config.yaml
n_layer: 13
d_model: 320
n_head: 5
n_kv_head: 1
head_dim: 64
d_mlp: 1280
vocab_size: 3082
activation: "swiglu"
norm: "rmsnorm"
norm_place: "pre"
norm_eps: 1e-05
positions: "rope"
rope_base: 10000.0
rope_fraction: 1.0
qk_norm: false
attn_scale: 0.125
bias: "none"
tie_embeddings: false
parallel_block: false
init: "uniform"
init_std_qkv: 0.0227
init_std_o: 0.00446
init_std_up: 0.0227
init_std_down: 0.00223
optimizer: "muon_variant"
lr: 0.00602
lr_mult_down: 3.0
beta1: 0.93
lr_head: 0.0114
grad_clip: 1.0
warmup_steps: 200
schedule: "cos"
final_lr_fraction: 0.0
batch_tokens: 262144
seq_len: 384
doc_mask: true
z_loss: 0.0001
train_tokens: 1276000000
steps: 4868
dataset: "wikipedia_en"
MLP neurons of a small language model. Each row is named by its layer, matrix (gate and up: input weights) and neuron, and shows model dimensions 192-319. Each number is 200 + 40 x the weight over its row's rms, rounded and kept within 0 to 999. A neuron's up and down rows have the sign that makes its largest values positive.
After each neuron's rows, "fires in" lists the words (lower case) most often at its 100 highest values on Wikipedia text that the model never trained on.

L7.gate793,236,259,235,236,223,80,277,90,144,174,169,217,204,213,220,193,247,202,127,192,203,202,195,140,237,227,260,207,139,214,150,196,187,207,190,236,203,244,154,148,194,131,185,240,244,222,218,199,168,238,201,168,195,226,231,192,174,180,194,240,233,248,211,173,169,193,178,188,242,245,173,195,192,222,161,229,193,191,202,167,150,254,149,247,168,191,194,125,163,219,200,144,114,281,158,285,172,169,163,178,174,224,213,189,151,204,214,210,205,188,176,202,164,147,206,184,172,192,204,209,244,238,251,184,181,212,162,172
L7.up793,170,226,245,210,309,122,227,203,225,231,260,166,166,255,203,225,179,182,219,266,210,120,155,213,260,238,236,283,186,260,200,185,239,235,215,230,122,287,229,153,203,223,288,270,164,227,219,172,239,214,214,200,193,211,188,165,222,228,214,174,224,158,211,209,222,214,264,175,232,227,147,253,260,177,97,163,244,215,198,279,154,178,240,148,168,201,170,181,129,159,229,210,113,274,203,236,185,124,147,197,110,206,206,140,180,151,169,265,188,186,163,256,167,236,246,221,185,208,189,181,226,150,157,225,194,188,164,170
fires in: "in", "of", "on", "international"

L7.gate998,198,182,223,290,240,203,127,199,236,216,203,242,174,227,220,173,168,240,283,168,201,276,182,186,280,233,275,246,206,184,250,174,219,140,209,185,209,252,210,186,169,210,198,218,186,213,185,202,213,219,139,217,162,226,221,176,170,215,176,170,207,258,172,230,193,206,180,224,260,176,145,202,227,232,241,233,182,211,281,160,193,121,214,158,147,183,210,143,187,154,195,144,159,159,172,149,262,186,291,213,104,208,192,112,201,191,201,178,160,257,233,207,165,225,216,236,197,193,245,210,213,226,117,187,292,226,253,137
L7.up998,221,178,225,182,229,259,296,243,210,124,257,302,186,272,268,221,170,222,170,198,280,207,176,183,189,234,229,281,215,257,166,162,239,173,226,199,211,259,129,175,190,158,175,210,212,207,143,204,151,235,213,192,222,256,103,167,161,139,210,198,171,180,183,220,174,247,171,162,213,204,181,199,241,158,207,184,168,241,198,184,188,192,177,208,161,203,252,206,185,204,196,148,207,218,132,235,265,206,185,227,135,174,186,160,248,166,194,150,183,136,237,113,203,221,210,217,198,245,218,266,226,125,242,223,202,302,202,178
fires in: "as", "was", "awarded", "given", "became"

L6.gate665,190,145,215,242,210,127,242,200,206,265,203,290,174,242,244,260,106,230,231,159,226,178,249,224,181,162,183,147,249,248,160,177,201,251,223,164,242,162,264,225,120,143,206,227,200,197,235,201,187,233,139,194,148,214,199,262,128,184,224,229,207,142,134,155,165,245,172,149,281,228,169,204,219,185,180,179,257,196,214,112,193,293,287,200,155,215,237,197,178,154,157,168,265,205,178,141,199,182,223,186,196,212,184,166,164,228,188,264,166,223,136,180,212,150,220,202,216,198,214,216,270,218,201,274,240,188,195,215
L6.up665,208,203,205,133,215,139,239,187,223,186,206,249,253,228,202,252,210,143,168,215,237,198,113,197,247,189,168,222,211,263,268,172,162,250,203,212,216,258,274,267,172,175,162,215,192,236,192,282,172,176,112,223,192,241,164,280,133,222,259,224,229,202,146,256,171,213,150,209,245,183,181,182,133,168,140,205,219,211,127,279,139,194,161,215,194,216,297,159,204,153,193,145,175,195,200,209,186,171,166,181,246,155,262,234,204,238,195,219,141,178,206,240,314,148,253,244,181,234,226,194,174,143,188,130,193,256,190,203
fires in: "had", "with", "has", "have"

L2.gate784,187,164,271,164,170,191,134,166,178,258,195,259,241,187,219,166,262,227,270,127,199,223,218,222,234,207,184,160,188,253,264,130,172,138,262,242,209,214,194,275,158,151,181,247,179,228,170,205,211,177,129,216,206,212,211,246,206,213,241,131,124,164,217,187,178,171,172,218,205,190,191,147,220,79,186,230,120,190,246,215,214,189,230,177,171,172,158,240,208,170,201,221,245,222,179,172,140,177,169,201,275,215,209,166,175,161,260,122,146,177,199,140,182,180,145,273,154,220,237,229,201,157,197,258,204,233,227,156
L2.up784,204,195,197,245,205,133,251,260,238,250,218,216,237,161,162,286,240,267,189,210,195,198,201,182,235,198,177,233,112,176,193,237,266,164,179,210,228,129,160,185,170,127,178,157,211,124,211,182,146,161,226,191,203,154,226,208,176,235,204,215,164,222,237,241,130,263,201,176,275,284,188,147,145,204,181,127,268,218,205,175,251,208,207,206,140,225,200,144,216,303,222,181,176,248,203,203,231,239,122,221,127,213,146,230,204,208,226,145,202,107,109,207,186,228,220,245,237,266,224,181,117,175,231,182,248,123,248,200
fires in: "5", "9", "8", "7", "96"

L6.gate713,280,228,114,209,115,277,211,175,218,185,252,221,208,197,190,191,232,140,211,249,264,150,232,201,173,200,218,216,216,149,264,238,152,181,143,225,145,168,85,215,209,178,193,166,178,217,209,106,216,217,216,203,175,212,262,191,155,186,114,169,150,168,92,194,205,102,171,196,243,227,191,129,204,231,210,222,238,159,242,205,224,184,189,256,212,146,222,129,194,119,208,291,213,103,212,119,207,164,238,201,185,174,180,142,214,203,174,196,167,140,171,91,205,169,188,150,226,218,240,172,259,171,183,196,215,192,234,197
L6.up713,196,189,216,213,139,193,192,170,252,127,209,251,199,239,223,156,216,308,192,263,156,140,123,180,210,216,220,174,186,207,232,232,214,185,209,124,138,249,167,254,207,235,284,176,256,119,262,249,126,259,173,275,288,187,266,148,148,165,196,262,221,171,175,211,142,184,124,199,196,228,101,199,243,168,139,223,215,176,165,229,208,218,176,193,183,269,238,227,153,200,187,181,231,183,219,185,223,158,163,254,218,220,157,171,190,161,192,133,202,250,158,197,245,243,241,220,210,257,209,241,230,197,151,163,246,156,212,205
fires in: "to"

L7.gate86,281,272,227,243,150,203,218,212,216,211,154,303,194,214,221,260,146,251,223,270,223,181,134,245,199,187,237,205,214,192,174,188,235,207,231,219,144,224,225,135,231,217,136,186,222,192,215,264,151,145,197,226,208,228,245,180,165,280,211,206,206,178,260,203,213,188,203,171,300,196,190,217,201,225,236,207,202,225,266,182,154,210,202,179,151,274,241,230,216,234,184,256,190,268,277,160,309,172,200,178,267,238,221,246,206,180,127,280,159,188,227,186,212,246,212,227,180,220,158,188,250,223,212,159,187,122,131,182
L7.up86,200,173,217,272,230,267,178,221,174,213,184,179,238,238,227,209,200,203,173,143,210,182,209,142,192,193,180,187,172,252,206,243,198,218,89,125,187,180,298,224,153,187,220,228,119,145,198,187,222,123,181,269,267,221,134,195,244,208,195,197,181,207,166,272,128,242,241,199,207,198,212,235,167,233,141,278,233,170,114,250,193,193,140,184,261,149,248,198,258,166,178,127,221,246,180,203,194,172,218,242,192,228,204,248,191,222,287,186,209,163,189,176,209,192,181,195,143,233,233,218,142,178,209,192,203,248,174,165
fires in: "had", "either"

L6.gate838,193,182,221,126,288,201,176,222,293,250,172,255,267,167,176,220,270,180,264,210,221,204,154,108,209,174,236,146,193,200,258,180,316,241,135,269,256,124,159,177,260,224,179,119,202,225,240,200,191,195,230,200,195,150,257,159,140,271,192,184,291,207,175,224,155,137,152,250,144,195,187,180,241,214,205,216,189,261,173,249,163,201,154,220,206,160,176,234,173,238,237,171,233,184,196,239,157,191,186,149,197,179,157,195,217,203,186,236,178,156,217,119,199,175,257,259,189,277,199,228,216,195,244,161,164,174,171,220
L6.up838,167,170,215,214,193,194,183,201,153,176,231,178,205,125,212,208,198,186,265,175,130,233,227,224,145,211,235,242,193,232,208,176,273,143,207,231,271,191,231,165,208,185,221,163,153,190,223,228,152,157,221,170,195,200,181,281,264,151,202,194,184,213,133,210,150,207,232,208,246,214,219,241,168,120,122,187,247,223,209,249,131,187,215,189,198,225,155,211,160,145,234,179,139,168,289,212,123,151,214,209,186,178,253,243,160,152,228,246,207,213,186,241,231,195,106,238,197,107,225,213,168,197,142,173,208,229,247,268
fires in: "the", "rutten", "silver"

L9.gate984,290,160,224,234,171,255,242,165,252,160,278,192,157,224,191,175,178,191,226,229,265,196,213,229,192,243,223,224,200,169,183,235,182,135,259,230,192,171,203,217,162,162,182,238,190,159,227,214,226,156,190,182,254,153,203,157,187,169,251,142,206,223,225,96,189,254,184,174,210,217,231,205,289,200,226,262,267,180,267,208,174,248,249,176,223,166,245,268,182,154,179,219,300,174,172,174,195,207,233,213,155,273,118,96,110,182,178,184,107,214,229,164,255,211,159,194,201,226,189,162,252,177,265,257,241,256,126,217
L9.up984,265,202,232,234,156,189,186,227,175,79,228,240,206,146,173,153,282,251,232,230,172,207,175,203,156,224,234,204,162,205,197,165,261,191,209,163,165,201,115,198,199,205,237,210,261,197,219,196,189,213,134,216,204,205,268,232,227,189,233,231,184,200,252,244,178,160,238,203,158,96,191,234,193,243,276,233,150,248,224,208,233,222,185,292,227,183,249,189,244,163,185,263,181,232,202,208,168,236,232,197,227,228,178,143,199,223,248,158,161,216,277,237,190,193,227,236,109,208,186,174,213,210,251,197,139,211,229,180
fires in: "to", "navy", "heavy", "january", "april"

L7.gate1011,217,183,284,210,302,189,165,176,190,164,201,193,199,184,220,176,140,230,274,189,199,210,216,204,173,228,184,162,196,149,248,152,196,220,202,184,207,207,166,219,194,177,286,226,251,190,181,170,200,192,188,170,215,223,161,170,192,230,182,168,249,177,196,282,235,225,163,147,160,281,258,176,209,271,264,179,241,271,185,166,265,206,215,156,246,174,283,157,152,246,148,223,183,198,195,230,165,168,226,197,146,196,246,204,206,151,204,194,152,172,230,99,270,208,177,240,122,185,177,221,239,228,166,172,104,307,187,218
L7.up1011,187,230,174,258,191,178,222,162,160,180,225,213,130,197,160,241,222,193,237,191,254,130,238,170,212,190,244,272,185,119,167,224,206,202,170,147,255,169,170,179,228,250,237,201,248,214,186,206,227,138,142,232,181,249,167,197,164,224,270,215,160,133,200,219,178,265,231,151,185,227,193,166,208,183,251,274,263,200,191,156,246,193,156,223,214,211,201,236,157,186,227,192,137,263,197,194,104,210,221,203,196,158,194,184,197,139,229,228,222,313,144,213,207,263,220,132,190,109,187,184,245,262,228,176,132,203,214,162
fires in: "as", "called", "named", "word", "words"

L5.gate337,207,119,166,244,197,201,225,175,181,172,184,216,195,173,274,219,230,189,190,181,183,227,167,223,192,252,214,182,227,235,164,120,168,230,300,243,260,165,262,154,189,220,212,125,214,211,221,220,196,205,199,209,201,162,171,122,180,277,192,121,178,123,189,133,218,220,147,158,174,268,167,153,206,245,290,133,276,185,179,118,202,268,204,111,151,180,180,256,137,193,152,206,240,90,179,235,235,195,226,267,248,180,202,155,219,183,183,177,204,196,190,241,223,280,225,172,197,178,193,159,237,192,208,137,210,193,209,150
L5.up337,154,267,234,271,223,191,142,198,241,202,194,124,174,215,199,119,236,213,189,238,176,255,196,256,241,204,215,206,260,193,184,138,320,236,209,209,284,207,234,221,256,169,252,238,167,249,163,183,206,242,207,221,216,197,231,235,159,136,205,213,198,141,176,220,176,236,157,241,180,148,173,123,261,190,182,144,147,206,219,201,185,132,235,197,222,165,177,166,173,139,211,173,209,165,172,206,205,201,189,207,236,210,181,150,172,227,207,159,240,167,224,259,235,142,210,259,219,160,274,183,119,218,211,130,202,193,217,123
fires in: "of", "however", "time", "during", "ii", "because"

L5.gate506,204,221,212,211,219,191,165,269,133,290,195,134,174,143,258,216,275,214,185,239,217,205,157,187,224,243,202,266,141,176,249,233,279,166,240,159,252,179,210,217,250,172,230,221,180,219,230,211,257,155,198,233,144,169,209,191,250,223,198,183,188,216,268,199,184,131,144,219,196,177,201,126,229,178,231,214,204,230,181,128,214,150,114,242,141,190,206,223,201,162,224,190,171,235,267,168,244,224,175,178,193,225,241,179,87,243,171,170,199,242,200,153,172,200,200,261,176,203,130,151,220,156,234,211,165,167,153,133
L5.up506,197,187,225,183,189,198,178,179,195,208,181,208,188,244,203,143,246,180,223,209,151,243,165,115,256,220,226,223,192,214,225,153,249,232,270,151,261,172,191,249,234,167,170,267,283,199,210,170,166,167,226,226,270,200,256,211,236,122,158,195,169,159,287,163,164,179,207,286,243,156,208,214,149,168,186,221,120,237,236,185,166,190,265,230,150,245,209,204,179,208,254,224,221,173,266,230,177,170,168,147,211,147,195,170,253,220,248,192,140,196,206,276,145,144,238,168,222,164,244,166,202,154,91,150,151,247,240,213
fires in: "while", "as", "though", "even", "because"

L9.gate650,226,170,107,206,191,193,99,280,187,194,230,181,168,239,258,220,241,266,225,188,263,279,191,197,201,167,148,243,168,135,202,130,255,222,176,187,173,198,157,175,238,242,152,152,208,255,253,209,228,195,219,218,103,308,178,174,215,220,238,157,209,288,170,243,222,255,156,235,255,164,193,207,202,189,136,153,208,225,180,229,232,136,202,248,169,190,201,160,247,170,211,302,203,186,219,160,173,213,219,227,175,192,208,192,181,174,231,212,210,132,205,255,246,256,191,120,169,177,224,179,197,164,138,172,191,164,184,211
L9.up650,208,335,205,197,149,188,261,267,156,94,226,159,254,165,223,245,190,221,219,189,266,205,235,208,203,197,288,154,185,172,150,211,180,257,260,186,190,260,200,143,205,297,239,187,278,274,203,131,257,222,186,176,212,222,185,209,185,233,208,192,92,119,228,219,237,224,173,215,208,120,241,270,155,213,205,273,216,142,239,168,190,182,211,248,195,205,220,165,157,247,242,150,218,241,216,268,140,235,173,179,178,130,135,166,180,211,160,160,206,199,186,130,247,165,238,198,193,206,163,200,252,186,240,149,195,225,153,105
fires in: "as"

L7.gate244,159,190,202,242,248,293,290,187,203,271,254,237,189,147,189,209,152,207,167,136,197,252,163,225,273,163,240,240,181,240,197,216,246,186,227,197,179,184,207,202,139,287,140,205,260,269,250,206,164,157,165,149,236,236,211,154,170,205,200,151,234,236,181,260,216,164,170,151,195,183,231,214,199,269,185,227,277,196,215,198,224,195,234,216,190,218,180,224,298,251,248,212,198,176,191,236,276,234,172,168,194,169,188,185,239,178,162,236,167,256,193,298,197,171,95,262,232,268,233,161,154,226,274,183,235,198,260,203
L7.up244,222,136,169,316,165,261,204,167,207,155,212,172,212,182,206,198,228,179,249,146,142,230,223,188,179,172,209,209,161,269,166,264,279,205,176,170,253,217,236,194,221,154,166,217,256,185,270,161,117,176,187,234,215,205,277,160,149,242,192,200,304,230,253,146,202,179,202,137,176,203,204,176,177,231,213,202,190,189,202,130,247,221,186,194,199,240,219,217,300,176,174,221,255,160,192,175,186,146,171,191,229,160,160,196,189,260,226,149,218,236,237,259,280,206,205,177,112,228,204,218,110,214,260,152,247,129,281,295
fires in: "of", "these", "many", "first", "expensive"

L2.gate243,214,157,228,255,97,246,233,184,230,189,182,240,278,117,191,216,260,234,138,139,225,209,246,115,222,202,228,157,209,128,224,214,231,247,214,232,214,194,182,179,228,163,235,207,211,225,177,200,259,192,162,265,238,206,201,315,159,183,174,194,120,263,161,208,285,194,258,244,197,164,198,146,246,223,138,209,187,178,259,172,260,186,178,161,152,149,176,244,204,245,189,189,134,236,247,193,191,197,240,203,123,259,243,142,240,224,183,167,237,167,197,175,163,208,175,179,221,183,169,196,171,158,229,210,219,167,263,238
L2.up243,227,171,245,268,181,185,264,231,215,245,228,229,118,218,132,113,168,245,171,129,183,207,122,133,215,214,224,241,233,129,228,226,175,169,227,200,223,164,255,165,277,264,180,143,234,239,193,145,200,175,212,170,200,140,241,217,185,261,189,231,174,225,212,224,251,203,143,202,167,160,264,212,189,257,161,236,205,228,238,189,263,146,206,151,161,255,163,224,234,153,195,221,199,237,166,174,202,208,208,211,202,89,198,185,262,186,203,119,240,250,263,273,78,166,251,196,191,174,141,177,173,232,172,187,150,132,229,226
fires in: "university", "study", "studied", "school", "studies", "city"

L7.gate95,195,199,127,225,233,243,169,164,189,169,132,174,177,231,193,206,185,221,192,211,189,168,215,200,173,285,211,238,261,229,232,158,221,202,205,267,191,157,231,189,225,234,220,223,271,166,207,206,229,187,275,115,179,213,268,133,199,276,188,195,185,215,154,188,212,220,144,245,223,204,275,223,179,197,233,166,254,167,302,160,202,250,113,203,200,214,204,171,185,145,166,163,209,174,233,254,239,206,211,213,129,215,235,169,259,186,234,204,182,123,188,237,156,202,210,197,203,238,209,223,208,240,176,176,216,209,165,166
L7.up95,157,170,180,179,172,183,216,249,271,231,202,224,206,135,215,142,148,278,152,245,253,216,264,221,176,233,208,146,159,197,227,223,212,182,198,240,206,256,130,196,271,199,247,211,206,192,185,220,209,226,230,142,159,279,153,215,218,174,203,176,255,178,224,190,158,195,183,185,213,186,221,162,164,139,170,193,258,228,73,198,221,168,235,244,181,146,191,192,195,202,152,244,145,252,254,185,193,210,180,218,147,209,206,113,248,150,227,218,143,197,253,120,202,155,299,273,267,241,197,252,306,172,165,197,145,263,230,115
fires in: "of", "higher", "in", "improve", "increased"

L6.gate1021,194,160,218,228,252,183,153,132,185,196,137,198,171,234,266,172,227,157,235,181,213,205,243,220,190,236,209,251,189,172,241,186,205,286,141,206,249,243,192,183,159,146,127,174,227,198,197,215,170,207,169,194,313,107,231,230,199,181,188,211,201,196,207,155,183,216,177,248,272,176,164,202,141,170,203,85,241,209,211,217,215,169,153,181,257,212,186,285,188,173,233,219,223,149,153,155,250,202,199,246,161,138,182,222,227,256,218,255,190,259,224,137,228,254,233,214,159,232,187,105,195,233,213,255,257,198,275,190
L6.up1021,165,190,198,155,193,118,202,219,246,218,201,252,175,188,191,264,225,143,214,199,179,201,183,173,113,199,217,219,109,196,212,283,175,238,186,231,216,239,211,178,174,171,202,188,193,261,206,278,137,149,269,166,189,207,172,244,240,196,267,226,173,255,135,186,92,177,162,288,193,229,173,167,151,259,219,202,212,239,213,265,251,231,152,210,118,237,229,224,173,219,246,168,178,174,231,222,214,244,248,120,212,236,190,189,173,221,259,274,224,230,151,190,98,191,181,247,240,206,182,177,152,195,141,201,199,250,241,228
fires in: "the", "whose", "white", "while", "that"

L5.gate75,165,194,163,236,193,207,211,138,214,258,198,151,160,225,213,188,310,259,183,157,232,231,225,201,202,186,170,131,204,137,201,230,193,235,210,111,107,162,193,213,236,199,191,132,195,185,276,209,284,270,226,125,283,256,181,317,129,247,165,166,258,209,145,220,160,253,269,218,185,216,195,200,312,250,210,149,211,150,190,241,214,226,214,175,196,243,242,181,175,168,180,225,252,225,107,214,238,185,185,253,194,171,236,188,240,254,273,263,258,133,150,153,203,169,165,179,197,175,194,154,153,142,255,170,201,187,185,202
L5.up75,174,249,138,257,208,141,192,215,215,178,214,216,167,230,141,194,182,170,114,128,253,203,258,148,211,232,246,139,132,167,153,183,188,227,123,142,196,148,177,159,275,154,213,131,226,172,214,201,201,240,184,116,197,211,150,229,134,160,151,212,177,184,199,203,156,257,254,248,278,153,202,169,161,227,221,201,225,177,221,204,270,182,173,232,193,221,157,216,205,152,197,224,196,240,157,116,215,196,188,183,187,179,142,207,187,165,204,171,210,130,159,151,226,225,170,97,163,163,226,215,189,115,208,204,217,132,235,186
fires in: "as", "character", "admiral", "lord", "synonyms", "brothers"

L5.gate96,190,215,350,82,213,167,181,228,269,238,263,203,145,273,255,175,190,248,275,240,190,258,215,187,170,170,249,282,220,199,218,159,207,134,233,170,169,214,252,227,93,159,226,233,188,216,218,187,238,190,167,159,237,195,181,199,210,248,206,243,176,242,197,286,203,127,183,157,280,178,215,222,204,213,153,143,202,180,239,286,241,119,182,223,213,240,215,143,220,233,201,180,198,257,203,233,226,242,159,195,180,216,206,203,231,186,189,180,196,189,202,175,235,125,212,223,205,235,187,204,208,185,176,201,211,244,222,195
L5.up96,249,161,162,210,238,251,171,248,221,247,228,183,155,217,178,185,85,178,274,223,171,143,170,160,180,135,255,232,206,175,156,194,205,218,173,162,224,184,192,156,194,153,222,191,188,182,195,245,225,233,217,184,194,212,228,225,235,203,209,263,190,234,257,200,260,213,226,129,184,247,188,274,251,233,151,188,256,157,199,175,278,177,187,140,208,239,228,184,240,225,258,244,244,202,182,205,151,135,179,146,208,162,205,183,157,128,256,167,180,188,205,208,179,220,270,169,229,240,233,140,146,264,184,201,221,262,205,134
fires in: "of", "qualified", "ecotourism"

L2.gate962,147,178,179,237,198,193,231,217,172,200,160,211,235,191,202,207,189,214,160,246,163,240,198,193,161,160,291,249,246,128,171,207,106,206,201,164,203,221,294,236,233,226,220,222,214,145,226,198,218,195,259,262,265,152,181,207,206,146,235,236,234,189,192,161,199,181,161,220,237,184,285,163,247,200,137,173,161,255,170,183,197,216,192,152,150,201,225,212,193,218,227,143,187,230,282,165,189,278,209,220,118,204,205,245,212,164,261,124,241,172,158,116,214,235,191,230,196,139,274,207,251,164,228,263,196,160,253,264
L2.up962,123,203,169,200,220,227,184,209,184,143,178,175,256,133,165,216,191,151,194,164,196,139,192,203,242,257,187,179,249,237,191,116,252,174,273,200,276,209,161,233,275,238,204,172,138,260,201,203,182,167,195,216,118,230,165,174,171,199,237,273,219,168,238,178,128,190,132,167,155,190,172,219,149,189,188,217,215,245,197,225,156,176,233,165,230,124,257,228,193,206,225,181,181,161,286,165,181,194,166,199,181,204,220,164,129,259,259,249,156,156,226,152,212,163,225,228,216,220,199,276,209,232,196,196,241,259,265,196
fires in: "backing", "vocals", "it", "band", "record"

L7.gate239,176,179,203,248,181,233,206,282,184,161,201,158,179,219,171,226,136,240,174,223,180,242,96,188,194,258,173,286,209,161,179,235,206,213,269,246,174,210,170,143,179,202,206,208,152,97,131,193,208,236,254,152,214,252,238,211,304,139,202,232,208,205,215,211,221,171,219,195,234,154,225,197,136,170,236,149,224,237,143,229,189,234,212,177,195,168,226,111,192,295,224,245,146,137,235,146,156,238,194,171,188,241,205,239,246,161,168,192,207,124,223,173,131,160,243,206,236,249,209,151,261,208,170,198,144,274,162,139
L7.up239,142,190,236,163,182,160,218,214,204,187,222,172,142,139,220,176,180,148,203,235,177,162,188,162,205,228,214,211,255,211,197,226,159,229,238,243,189,213,241,216,200,123,154,246,279,220,217,165,213,176,236,168,273,200,145,190,226,231,228,117,142,170,197,200,144,314,228,190,231,167,205,203,139,239,203,125,216,202,209,153,208,237,211,214,178,218,180,296,213,210,149,263,206,152,215,226,153,269,258,139,247,170,199,232,184,140,153,208,204,96,198,201,207,230,207,179,232,184,183,239,294,160,281,145,118,257,278,188
fires in: "of", "to", "from", "for", "about", "described"

L6.gate432,257,173,189,268,161,251,193,252,256,256,159,159,148,189,206,206,206,239,265,175,180,204,209,237,188,202,273,201,176,186,183,252,183,194,234,86,190,207,81,175,162,166,163,252,251,201,194,200,193,65,219,129,230,174,174,189,179,283,233,117,308,255,184,210,228,195,215,220,254,222,203,226,181,252,207,196,239,229,248,197,182,166,205,221,222,208,203,229,263,252,218,190,203,158,250,196,231,205,222,167,164,300,209,191,103,179,199,184,218,231,223,229,284,132,232,218,134,180,272,202,160,292,189,233,243,245,208,186
L6.up432,204,209,167,225,199,170,166,253,217,181,259,197,157,244,236,188,240,172,210,165,171,227,175,258,197,219,218,237,202,210,198,189,282,182,236,172,179,180,188,234,218,269,183,225,246,180,203,139,240,99,343,244,200,244,229,215,189,246,133,178,268,306,237,238,140,185,278,174,186,161,175,134,201,220,185,197,219,248,231,231,178,162,246,218,262,257,160,143,233,144,201,190,239,178,190,264,274,102,268,223,145,169,205,167,189,164,137,157,179,193,144,129,202,163,140,189,170,141,270,231,116,271,176,182,188,261,225,214
fires in: "of", "other", "many", "000"

L5.gate1064,196,230,272,175,218,255,211,279,232,254,225,220,225,177,213,246,188,210,186,138,242,222,185,177,171,126,170,177,188,192,228,264,252,198,153,140,182,203,202,242,210,163,202,192,184,240,237,210,193,276,198,178,209,155,189,201,219,252,176,166,189,248,229,210,193,276,193,198,226,273,137,201,203,211,175,230,195,233,143,239,225,212,218,184,233,192,215,237,166,194,133,209,263,230,212,225,182,192,185,161,175,196,208,212,165,278,108,169,186,156,230,161,218,217,132,218,192,242,248,208,226,214,164,225,262,214,165,236
L5.up1064,217,222,204,210,265,158,155,141,193,149,205,121,234,181,268,249,183,252,230,245,182,252,168,180,179,173,233,210,189,122,107,250,204,192,220,196,218,161,176,199,189,171,285,284,208,185,187,203,189,248,216,317,230,223,169,230,184,179,210,171,157,145,182,214,198,186,195,196,189,252,227,190,164,240,227,158,100,245,173,210,212,150,249,233,267,211,206,221,222,194,149,181,126,192,163,311,211,272,161,89,185,195,162,172,236,240,181,228,240,220,147,213,200,231,240,203,112,163,229,204,178,178,279,207,193,135,214,146
fires in: "life", "family", "husband", "he", "father", "feldblum"

L7.gate1270,133,166,188,259,244,183,179,240,184,226,144,253,210,175,254,197,145,163,271,243,187,216,185,123,246,237,217,219,191,184,195,136,256,143,101,176,243,204,207,209,205,178,250,192,172,190,210,185,228,182,242,185,157,225,293,207,237,179,143,184,224,166,226,133,171,141,200,128,182,143,187,185,166,232,144,140,177,213,236,201,146,271,206,199,208,230,257,254,171,191,194,252,164,234,259,179,212,214,142,199,186,209,206,241,143,153,209,197,234,222,308,227,202,226,226,201,191,133,185,197,273,177,228,100,217,227,250,97
L7.up1270,219,258,199,242,209,147,200,262,198,208,244,215,132,268,247,183,195,252,267,237,205,256,290,215,106,239,181,217,208,205,197,169,201,178,162,184,167,193,166,189,255,187,224,240,139,131,200,107,224,152,164,171,229,197,203,240,196,185,115,90,254,195,195,141,206,247,200,205,200,132,214,191,208,244,176,195,200,146,208,198,199,282,296,197,243,151,166,182,169,269,206,228,142,164,250,165,226,192,202,158,194,288,150,176,202,172,242,239,270,246,247,154,208,244,250,233,266,158,134,168,191,176,191,161,239,225,223,162
fires in: "to", "due", "than", "because", "while", "with"

L7.gate1036,164,154,245,179,195,172,138,232,270,289,186,156,170,201,270,248,182,151,223,172,243,250,179,203,192,214,202,219,226,180,181,263,176,176,163,191,208,166,279,157,267,223,211,219,196,283,198,199,152,227,224,159,235,141,180,237,223,200,226,239,172,175,219,222,232,190,216,224,238,215,182,144,144,270,191,204,202,153,164,171,211,222,230,146,161,152,154,199,266,229,191,193,230,299,197,155,69,194,207,250,243,161,222,191,195,230,243,134,228,221,265,151,144,190,211,214,193,153,198,155,179,173,233,183,227,233,152,160
L7.up1036,223,187,237,208,207,205,191,198,223,250,223,177,253,203,257,253,132,185,134,156,192,198,267,178,177,186,225,247,175,145,259,182,145,246,174,169,254,251,205,224,182,159,162,246,234,239,249,199,125,156,156,176,235,196,165,191,245,246,214,184,143,192,188,173,186,215,229,202,192,204,159,162,230,284,206,230,197,127,204,147,236,257,232,203,252,203,242,277,269,169,231,180,189,139,233,253,187,203,280,233,203,289,198,206,131,198,145,198,240,264,240,248,214,227,235,182,185,191,180,246,194,217,255,189,151,150,205,252
fires in: "during", "following", "of", "on", "over", "since"

L5.gate153,229,179,159,200,174,206,201,179,139,229,245,252,174,250,184,250,115,151,201,204,240,186,197,200,232,159,174,224,163,279,225,245,201,210,186,235,142,219,136,222,186,164,208,223,187,197,180,208,238,133,197,185,183,201,160,164,175,249,276,270,237,242,265,167,190,134,201,203,178,165,245,171,239,218,169,202,257,206,160,202,245,260,210,150,183,191,232,191,161,204,192,172,174,175,147,171,126,197,179,202,124,140,225,216,246,211,131,123,134,131,230,141,188,207,252,220,172,97,112,215,172,210,244,173,183,239,226,253
L5.up153,209,139,212,202,161,112,182,221,224,227,232,242,219,200,245,212,151,235,230,176,158,211,215,110,204,210,169,243,111,182,152,269,208,175,222,179,200,167,209,260,167,167,259,146,201,224,192,165,200,241,231,190,208,247,162,258,198,272,177,149,175,223,141,165,185,243,203,219,174,154,115,241,250,266,152,212,181,166,282,138,252,202,187,146,225,239,215,197,217,209,155,301,196,111,230,216,193,123,245,131,225,224,214,218,198,232,196,159,256,217,257,232,200,149,141,188,205,219,172,131,264,180,144,194,197,262,182,218
fires in: "of", "shockwave", "shockwaves"